MLP neurons of a small language model. Each row is named by its layer, matrix (gate and up: input weights; down: output weights) and neuron, and shows model dimensions 192-383. Each number is 128 + 24 x the weight over its row's rms, rounded and kept within 0 to 255. Numbers have three digits each. A neuron's up and down rows have the sign that makes its largest values positive.
After each neuron's rows, "fires after" lists the tokens most often just before its 100 highest values on Wikipedia text that the model never trained on.

L5.gate203:123139161115118156086130141117130118140123082134146106109135122131153129169144098178088101133102152100158116155178143135093140143076144140100164109145154109107106158082172096117127120142105114152143178126103121159124131133103120159177121120121074157141089122107117177156092089134108108139118149153092178151166130103124154123095101133166121160119139135125129090091128165154113119131133123112095106141137129151132100163074160104103181129103117130118119155154130110078127071130143116181173070158103107150107129161129154160127094145105141164071099104136106163126121157154134147169
L5.up203:152125148111120154162127136109143137094185161115108144128121083163196104105143107197131159136150160108165155093136119127124134112151127163146088155116138128118112159135123162117102153125112102119107113125126154166150106139116156131149126133158130107077135111176166135118112104077112096140160105154105147127099107099109156135153152116083151138137151109144077155123116113144132119140168139144137137134145149100111124109134098132165144133101134076113114166126088116129106122142114138132120101071141183132144082144153093122133135105145129139123124165144123148090115144157130139131
L5.down203:152102140135087114125127132114138129123144157088171137140116106138137103107107114071127137134100119129137103095103106117145173130145151147107104142087107090130146161159112115139141144146136142149118108089092156082161100167153138097093156126090146093153125143141100075106144103139142119149147070134113106134132114101135129117130118136133132092144129108167110151135118076139127132148133079116124132182143092128155127126154157127150107124118133130134137112147114122108137147127059125113094129134139131036135154104160115143125109107151150149148145138132102078113177140109150181120
fires after: " and", ",", " well", ";", " before"

L8.gate434:142095149136129184145116197169131118137143109115132089124142106128101101134122150146146126076151122114120127112110108099076138082053130127085158155156160145137132134139148094131135104142144128134110166119128107122137150147101101141150163152138121153099148109110147107136160114152116117164084163110149185119108118143148149125137111122161149119084110142114155155095126056151162089115175090162134127154137113138138066149141126153092130124136130118147095139172139108133115180148095141174123078160125140097145126100176140129160124109136148134127122141130146105130101092140113130156
L8.up434:114121118131117138179087141132121093153142143135154127119103117155192122152085110169181138142143125120164113148107124101143128098130133161133136153120175118144125158140163124097139135113157142117164100175165133078168109158069129128104093193154155123108141119152134138145104121139121148143115120057104135144090114138168140165133132085116127085142127114147143176101164152096152104093113156136125108150120092114149141106129123093143109167172190103133090104126133119122151128121138085126110124118103111121099102103157093120132162135103112086148116109130159120167126118086122132138
L8.down434:129120118150161117096129123123125130125096126150134127118146080144104143158122153147180134088120140116140056093142101081148127135156159140140140133104149139139169139187119111138135129186107117113133124159137115102127165118100134112158134197156118097127123099147150112102115150143107162134081161114164129138115109114121140128108118176116143143161107148084172132142105110127117157120109132142136120136126132122094154152147141122134140106170192133163157156111100120113147124117109139140164111152129087205139163142128176124101139101178107144143147123125114113103126115102149120146
fires after: " |", ")", " ", "\n"

L5.gate637:130127111139134102108151092121154163141155128158110106152136125123127113127094088178140155119108106147114132179137120137104117150065106096148120151149136103111150151088157127106096106106139155159142133101101105139145084135127117145161187143112132095146121123121133090137097174089107102170081116125090166126106119122181137135153110099122103107120092087084097108106127095146106131130128141131091124155117124123157094114137152137135109142116146120115091162137126116176124096165165116131145128132124139101119101146135136144129101113108088120120131130135121132135166185062140090135
L5.up637:120157159118134097132174131126166114123159186117155118143120148171145115112103120119121106143105098106130138154072102147137111136092118091099095100160137086142142121129122121147052122127119132122118152088112127137146164154116163115165121097140071131090154164110182106130135106146107123165099120121108135124105099100125138122173109116122143124106141131102166083112133136130124104164106077137085119105163153114133156128111150154132145128101138135081133189127156139101115103105136123141155146097143139110109097103150116110089117129168163147087154136096121111137118156158098127125
L5.down637:128122170147120105137102141156176136126103189127128122111100102110117141151166140123106093136126091152115118179145183088147150131124106124111144181129151122150180107110117098156119134135098122108157140134136120127170159111131128120159100115153090096136126137168133141089129145139137140129176129090151123172120074106118119110131153146125160115077132109126118127130120123132124112127111058121102129087129112127130099131105114098149123099099108102074131121143112107105122161138135159088143143114116119150072164121123150119152112117168147134142130159083137097116122133135114139163
fires after: " and", ",", "),", " ", " a", ";"

L5.gate911:132126128148156137085129082089129170112151136134088086157112124104188131179105124140093156122117102133095132177102176085122167139092133124130087098114136155135155111150092122138098090084162125111167146089129106118153136127156133144084136148103103109120099107140121125171086098156135124179102142106153133140149152128126172131161138094148131129106128165144119123136140134146145135187128133148092124164161121157163131122144169108163174095116108072098106112122133138147135160088115104164140087129131155103129169098121126133130113127086114109137114115123158113124096168144142104139
L5.up911:144133118165084098106137134122114139112110147077129133135087148158150118107116118195125120140144169116151160127091140102108121148090177162130169163150138134110112130140095136080110108139152072130100116116117136130095111129147156141127126108132115147114126074091151105132107131106132162154129126160078092124144140140104134121126098109121133150105145150072161129170105141123103115159119140100111091148116136110153125091136123157109162114119171083113126080153118113118095158136107097134155139110111149092123119128160091076130124122153142056106088150140132112108100123111118120122
L5.down911:129159097111185126170125115171129108109072127117131129143166105141144128125129135116133147139127146111139113126138081166134114138096097125089117147098150140172137090124148139136128132135129113157122101140118170123126138153083159126143169158131133148149109120145098150160122133110174148127125130151078142135142109105134126120111171122129173167153108111119130103066081140109135120109136177104162140098108136128116121124173125137166105104122141143167094116122119129143131109160114130113094161093142083123084138141100165154152101142130129131108177106130112120183167122174135145164
fires after: " ", " as", ",", " h", " V"

L6.gate560:125125127120136133130122110066151154133104115118139112124129097096118126132136123088134104122127122121093121153098107143164122117134128153158134144128119130191137114135083137147116132112122144092139130120158123112129177144122155103159108127169151123152155125131107116123157191169103117119127100113101065098143133140112118097138166144135144088118160154143137149115121153144163114144136106198116178098103143167178131126131108116143170100116084156115155100136117145154118151132151115145111126137117087152137074140119165180159120138138114148121107092155140117111136108116109079091
L6.up560:144108135098131109153103161124167130111128089096135145087142134131116089094147131117152149096080114173102141156135144127128177139097135100126147105148113126148122136113144116159113163122133136117132129149115120097161139073108152127132118144161148085117113105165128135135126093110125107129126126099098130115144166118164123136146145144105135142078147145155121110138132162142148132174124083123089137110110171136118163169147113124150112133137166121142147141145144126137131129140111111154093141148127146101134146141118110122109128150098118144086128139127153119129129134111139102180
L6.down560:164153138132118125138121096174141124123150108139117163126136103132174120171149140102111083110130115141125140088148103141094110144091156093137128121108141123120113154129133116113110128142137151086110132119209143089125135109077135136129154095118154096137151136126125100135133133059137074124109137146108163137122157101150064110153115104133073130117118129120169123146148099168112131123144139110119104108087130130156198106153092127153076114106133139103141124161082131117156135140109187158158137155188104102120190110155112104098119097124115138123140137155142149118146091133148085183
fires after: "\n", "-", " ball"

L9.gate842:164128097119132155166134109098129148157137154085133082120155113125130100095156121143130125105095147145153111127152146124153108106121161172102127136132099121122129127159165113087131128082126110112120136150145100173115124162113098149122161088143147160148125107135146080133119180123106107121152140086116138071085117140095154085113151110157136146104122113110099145107107127140115109131103144115137125143098127118163102147130061114139151155116108141103140107141124129155050132137127097148117132132119141125148094126112150158123123144134143124109110128147106101141139151143117117122
L9.up842:118136133103154141164141118164174142114112168094100155116117084145157107165097096136125130072148141106129107142152111132119183104097124148116125126169116106097106147170108158147123115104128120129097126130094169131153119125171098139104143146150074121136130098160182157170130156140135111131093077088106134095111122100110132133140126130149147147110113102108108156118172110130157175055162113149114114136093132156139147146174110138110136120156100125092126126128103131159108125126153114122119095179169137118143110126123124140125141139136133125111127123163093113145137112128114122086
L9.down842:121122147151138124108086128077141112153134107128116139124128135083122165143089156150121144091130091156115128134108109107127137174117140140157118162129160103137150129140095147140127153136133132127125139113082100097117143099149119070112127098110130086132121147096137112101141097165172122119142117161142127136102102153127126185118103132144079120123153131124144145138112154150134081139106085128103135099116166115116116149126125117185117135148122118112139116142133136126124124094109157156144169164125137255150165097115119109115115123144098141120133147133175114095133122135130086150
fires after: ".", "\n", ","

L9.gate839:128098148109141122172131143154147108137124140150155147103161155118115108111131144119121105130064125136123082138136137116150120130148095113113123117140120129155140132139150137161137115108132155099123186128183096116151195162093131122133109142123105156121089125131122108156135145136128117100119116151137114145093167173142149190091170127139114086137144138100154129135118142154124090136171149105141143125129133110135126136099158168101155138116099108141124128111100097122111097115121101149153153138132147150133146127126126138154143131136118114076154120095101119157104128138081098136
L9.up839:130153118110109141116154143142138142147146113138093123153177143155116116119171135158119100145117143170143143140107106144107124092120114136116118132145092091139170137101124118127147121074095123093148095166139146103134095123111123117098141118129147120106086130124105128107129115164122135096133115156119135111085162181142192123119154103116151118086167140113143089131120140151124111110172179120166107122113154125137094133157134134093103108138081128136120121119159122171101103130135135136111140115140152116120130125137107134101160158094131174149109161084106144077119138125112141129
L9.down839:118129155117146119153124138102132105117132134118137134119161117135079137092154149149133111126146097122089120131120091128116105188149145101158123164161153096138125154163098122137147126083123143149133122109156130128130129098100150121112140132132116150084116136123110122112150117128147134132108129128145155116114135165150253132122152116132089119124178136140140104163112131135113154116123129107130134119128141135131126152079114143111135129135125132140091137137150126092115161113172127155129141140133137255084129154145152123102138169131168122147108105142129129134112121105124111106
fires after: "\n", "==", "===", " |"

L10.gate509:135145097131120127168122177108127113154161152160128077147145130130132102134175115128120190112153116147110130137105153146145074144114126111122128103165082129173153168129140134117105095120118123150119163113176138144211096117164114104112116202140123134172118131131146093082077129125147129123104140140115116135114126130152144110145151141166221104095076102108108099114096113146156117126201116122111108126094107136166097150146153099095159102120154090136128123102146136139107127140129083151105122134100137099096158076156135124103107133126124160133140134123142143119147135170119097104
L10.up509:130144146151154174117193121108104112172130151130153105156182174106130155113131146125097094114083092137142140142170130092121152103121160158127125133123103108123132138097126114119167154084132159155133129141147120123103103093102106129111109119129108121156140111169137105154130139065149164162141084124136107136145178147129155126153155123123109121074155148148104120135165130101152150119062150155151097174112116128096087129151096118118096111137143117205145135102145054101159157167137119165117125151128138113099099138151117109157110152087164138073105140144093090135151174132137150155
L10.down509:131126093105118134145108129128122123159113158147133107146173132152135105126140111122134146176127131099141131140105087137094097115179115137168144155165107084120126106161113127173094159123141132127098133160201136102178081137119121108125127185137126159128161113145113103100120127145139112083109188145161117137135044121119077145125123098147151099140101085118144158097142117140144108131177127147093095136100112108170108129151168121117152153119130122143115159146142113160107124145096134112124139138144146159176123117127128113109118127145122121129116135099094149141094160157128133132
fires after: " |", "|"

L9.gate580:099093095123103122169087129101102115165184141172108097164101144125110104152139092111126134113112154114076129125156100095124130084120130138140155154121143139102115135087163159135102120112131132134140122104125139148149151169150120089086161168141155118158093104136139090139145141119158151129133164135125144079120118120137170154145132126092111107139131115142110113117124139141142122101140127137142146103112153120121113086125139160188132097124115102116139134131090108098120132130110087098121125189113114069087109082112171139113144086102100134153109133122132125099119108098145115111
L9.up580:157148143124109116122118160144134144122091097127130133134137164133166112132135118124129150169157146162183131176170110090160104127128133132126092116121129123083129121104175163132130131113156127181155148163146099117148117121097113121113142153093124132123144130121125113118097092137169097123157125147101103111149135099150160135115148100114160150128172110131089149164120126069110110103083115106122125121109143084096118185137160131098128128147155077140125089126122092144156165122130108102116128118163127107157138131149130086117191135151134128104120158097119105142145121173166066173
L9.down580:138136157109087123127107132175130144158145120135174075117166119130118132117130137145123094142131143126129155083150113121118086128115151112125105138095118157164126109172131129157153175143162141128117134126130128132151130121104144155116115108140131118105137115154145128090143133159089095104125181160104138090111153117111101106100147139116148144172133123090102156115084122163107128112164152097121096146148148083141131095123150137132125139080129134136101132156101100115110161138130127087128120133146129104149120123106071162140126132178148103107111119128132117123142133114107133095
fires after: " |", "|", "."

L9.gate13:154133089163114146086133178150131165123112137088149132159135084119169138094101149084120136122107148122110115189109130117160145135135125148108158103080152149179135137134101133171100137104133152109131120156156131120110143107148116139101092183114111150118121150122103139135085133149101135117148134111107128120138108153093130114147136146148152137119149127105129099125140137131114121150092082118146127082080140162178130100118127127112163120120109118168097133137101133084143132116101104158150114128145102128111163087123115119183127127124145121135104125131112065139146127119128140102
L9.up13:153139116123127141144153155123170126116123140086137143139123109131107142135151123100101130090122152155138148142112133112098137118124138166147083186141167127124122130154107152150057116115092129148098157161129098131110117131155195136147130100098136114141102068147117083092129116162133154104130125083083106132107074141138149153168092115183097108139146136105115170129119140148169113156109102109153125122100131129176154095129154084155121111113091055152128132169157128126133160161144122187164122128197128130131168127159088147117133139120111133155127159113151100127125136152124138105
L9.down13:131143126136119096111113132138145092131137164093133148130119130151141140164132135148093125109157144101127103164122159103086112090093121179114170119150136142120112127168156099131088098088134140117101089124190099127145122118100169132106122126137162152169137094127155111147171124140158121128093127146117132140134127165120090134112125112133176080140145108112152151108166143134107104121124126121118135118126165138118144123146144133114088096143103141136131130175128167119127157154138155094133105127119174159087116167132114160090159150100108126139084122135136126148161116120115082095
fires after: "\n", "-", " (", " \"", " "